Weights of a small transformer language model.
Size: 15 layers, width 256, MLP 1024 tanh GELU.
MLP neurons of a small language model. Each row is named by its layer, matrix (up: input weights) and neuron, and shows model dimensions 32-95. Each number is 50 + 15 x the weight over its row's rms, rounded and kept within 0 to 99.
Before each neuron's rows, "fires in" lists the words (lower case) most often at its 100 highest values on Wikipedia text that the model never trained on.

fires in: "years", "they", "year", "months", "days", "northern"
L4.up70:55 60 51 38 57 46 30 63 54 33 74 37 46 67 40 57 32 41 64 83 54 35 45 65 56 68 51 49 44 57 57 61 58 33 29 48 53 35 47 20 38 49 59 47 36 60 90 66 35 62 36 69 64 68 46 50 51 43 34 41 79 46 62 61

fires in: "have", "she", "has", "having"
L2.up252:53 71 48 64 26 26 52 70 76 26 54 64 23 39 50 40 31 41 43 63 39 05 40 45 63 31 53 44 71 60 40 57 42 36 40 42 65 56 25 40 45 45 49 62 42 63 51 44 47 44 30 40 44 29 47 82 39 73 74 67 50 71 29 53

fires in: "as", "a", "been", "be", "without"
L11.up993:46 32 44 80 65 69 83 53 58 91 85 48 41 19 67 34 34 55 44 71 57 49 66 37 60 08 68 36 44 57 74 67 45 52 29 58 51 40 27 59 46 50 34 70 59 55 71 43 52 41 42 28 43 80 30 58 60 39 65 39 38 40 47 35

fires in: "when", "where", "how", "because", "although"
L2.up356:64 25 69 66 35 47 38 61 69 24 67 33 75 53 22 58 31 62 62 83 57 63 55 32 56 40 37 44 30 63 34 62 20 63 42 36 50 44 56 84 50 47 48 78 57 56 53 30 57 76 48 29 34 59 60 54 43 44 39 56 47 47 65 35

fires in: "to", "club", "for", "loan", "made", "appearances"
L2.up382:40 77 71 44 30 48 25 40 37 22 50 40 57 36 40 76 37 31 21 32 44 35 41 44 49 61 25 38 52 48 60 35 54 39 24 54 66 41 45 72 28 63 42 52 36 25 49 39 58 43 49 63 68 66 53 13 31 36 34 42 44 41 39 31

fires in: "found", "married", "published", "served", "released", "partner"
L2.up343:46 29 54 23 65 63 47 63 43 46 60 11 41 36 16 31 34 61 24 62 33 44 55 49 23 54 47 62 37 39 34 59 54 56 28 77 66 57 52 45 70 67 62 47 51 49 40 99 61 40 54 40 34 26 50 51 56 13 27 64 62 39 45 53

fires in: "is", "to", "were", "that", "are"
L4.up416:52 77 09 47 55 43 53 77 68 39 49 59 58 39 52 25 55 50 62 54 49 80 31 79 35 40 46 29 47 46 29 47 45 48 78 68 49 51 33 55 69 56 40 51 69 56 15 34 39 58 60 64 58 56 91 55 59 74 30 40 73 51 63 48

fires in: "park", "stadium", "officers", "bold", "staff", "family"
L2.up161:27 45 53 49 64 52 51 30 47 36 59 49 58 33 45 55 65 17 56 28 61 64 26 72 45 47 46 37 54 67 45 22 64 66 56 52 32 40 42 34 60 56 43 40 43 47 52 58 43 41 23 38 56 31 64 75 30 65 00 42 51 71 85 46

fires in: "both", "two", "three", "no", "four", "five"
L2.up915:33 28 57 43 60 53 66 16 77 33 46 55 35 54 65 55 51 53 60 78 38 61 40 43 30 66 63 46 54 41 58 41 57 64 52 30 68 37 30 69 71 48 39 47 53 18 39 39 69 43 55 52 51 51 44 60 75 59 37 37 85 51 42 64

fires in: "his", "her", "not", "i", "according"
L2.up972:63 66 46 55 64 51 48 36 31 58 47 94 71 43 43 77 51 39 27 36 50 53 34 55 76 49 55 36 50 62 67 74 36 71 62 70 48 59 32 48 98 34 31 74 56 67 42 52 53 36 49 47 74 62 44 82 65 52 25 38 47 72 33 49

fires in: "had", "have", "having"
L4.up999:36 44 81 35 54 60 35 45 33 86 68 82 36 45 41 50 37 27 49 48 60 24 46 34 40 32 34 63 31 47 53 27 38 63 50 33 30 07 35 52 55 59 68 38 52 47 59 51 72 42 70 49 49 75 69 46 50 48 29 56 34 50 53 58

fires in: "published", "released", "given", "issued", "performed", "buried"
L2.up718:57 50 47 55 55 67 58 46 60 24 48 28 61 37 55 41 63 35 26 71 44 42 51 75 38 41 68 52 63 51 57 47 44 34 61 53 41 05 54 62 42 22 62 67 43 64 44 59 56 53 37 79 43 56 29 14 41 61 40 70 59 65 48 47

fires in: "his", "book", "he", "lifeboats"
L2.up407:37 52 60 37 63 41 72 43 43 66 49 50 60 48 73 56 32 36 25 57 75 27 35 40 73 72 36 79 52 59 51 66 36 27 64 54 55 29 48 34 41 44 38 66 88 53 55 56 37 70 56 44 45 33 46 38 43 62 60 38 27 50 43 37

fires in: "of", "s", "her"
L4.up72:34 59 29 55 54 43 84 41 52 30 65 34 47 52 45 38 38 43 64 37 39 46 30 50 62 39 43 56 58 42 48 56 53 65 70 55 67 65 44 61 52 41 64 70 53 53 42 50 43 45 54 42 52 65 49 60 59 47 60 29 52 49 73 35

fires in: "of", "against", "side", "usa"
L4.up1012:33 81 27 26 36 47 49 45 41 77 29 91 50 64 38 53 50 52 73 46 55 52 61 44 79 68 59 60 42 46 27 62 45 64 53 46 72 52 49 66 57 78 73 33 48 54 24 39 38 43 52 42 20 41 44 48 44 67 79 40 67 58 42 50

fires in: "of", "in", "anesthetists"
L9.up314:54 23 52 18 49 65 37 76 64 59 54 44 85 53 65 39 59 39 49 59 54 26 50 34 44 46 34 65 55 33 29 60 32 55 72 49 73 48 86 70 27 54 57 53 45 34 33 64 41 48 71 46 15 74 74 44 63 53 40 55 11 46 53 59

fires in: "season", "under", "all", "were"
L2.up899:49 52 38 59 48 58 17 62 48 47 61 59 35 45 55 43 63 50 55 47 55 64 56 46 36 85 53 58 60 47 47 45 41 58 68 48 59 60 68 66 55 36 47 60 59 48 81 28 46 77 45 52 77 54 31 51 41 56 83 69 90 57 70 59

fires in: "three", "two", "four", "five"
L4.up849:49 66 47 41 44 50 65 53 25 49 75 65 00 45 46 39 46 48 67 38 47 43 38 47 46 36 65 54 46 29 59 50 51 47 15 44 44 43 48 76 75 39 57 74 51 53 42 55 58 39 58 30 49 64 68 47 30 44 42 55 57 75 55 66

fires in: "as", "than", "if"
L8.up144:09 33 47 59 68 59 58 41 67 43 67 75 62 53 63 43 61 36 38 70 55 55 50 63 31 41 64 55 34 36 45 52 60 61 59 99 60 44 30 77 60 60 55 58 56 73 44 55 69 58 41 54 56 70 69 43 54 70 41 50 45 37 40 50

fires in: "york", "london", "angeles", "norwegian"
L4.up366:70 40 26 60 31 37 50 56 78 28 79 68 55 50 26 39 49 65 78 32 26 56 54 62 53 34 05 43 56 64 65 37 66 34 36 32 04 25 66 61 61 56 45 58 58 51 33 64 59 56 52 40 69 71 37 38 63 30 55 28 45 30 68 48

fires in: "all", "both", "any", "either"
L2.up859:23 55 66 71 38 56 57 60 57 64 71 44 47 60 69 47 10 52 58 61 27 42 79 22 70 46 59 43 31 26 55 47 71 47 34 52 37 24 52 33 62 68 37 39 43 45 58 40 50 51 58 31 49 27 48 64 51 65 37 62 51 51 32 57

fires in: "league", "cup", "round", "in", "ncaa", "played"
L2.up1001:31 34 54 62 54 19 40 40 52 50 73 80 53 15 64 82 57 44 35 22 55 59 50 11 39 48 46 48 64 27 58 48 30 67 56 61 65 49 43 46 67 68 41 66 45 35 46 54 47 60 42 53 39 64 52 47 42 51 64 51 63 66 70 50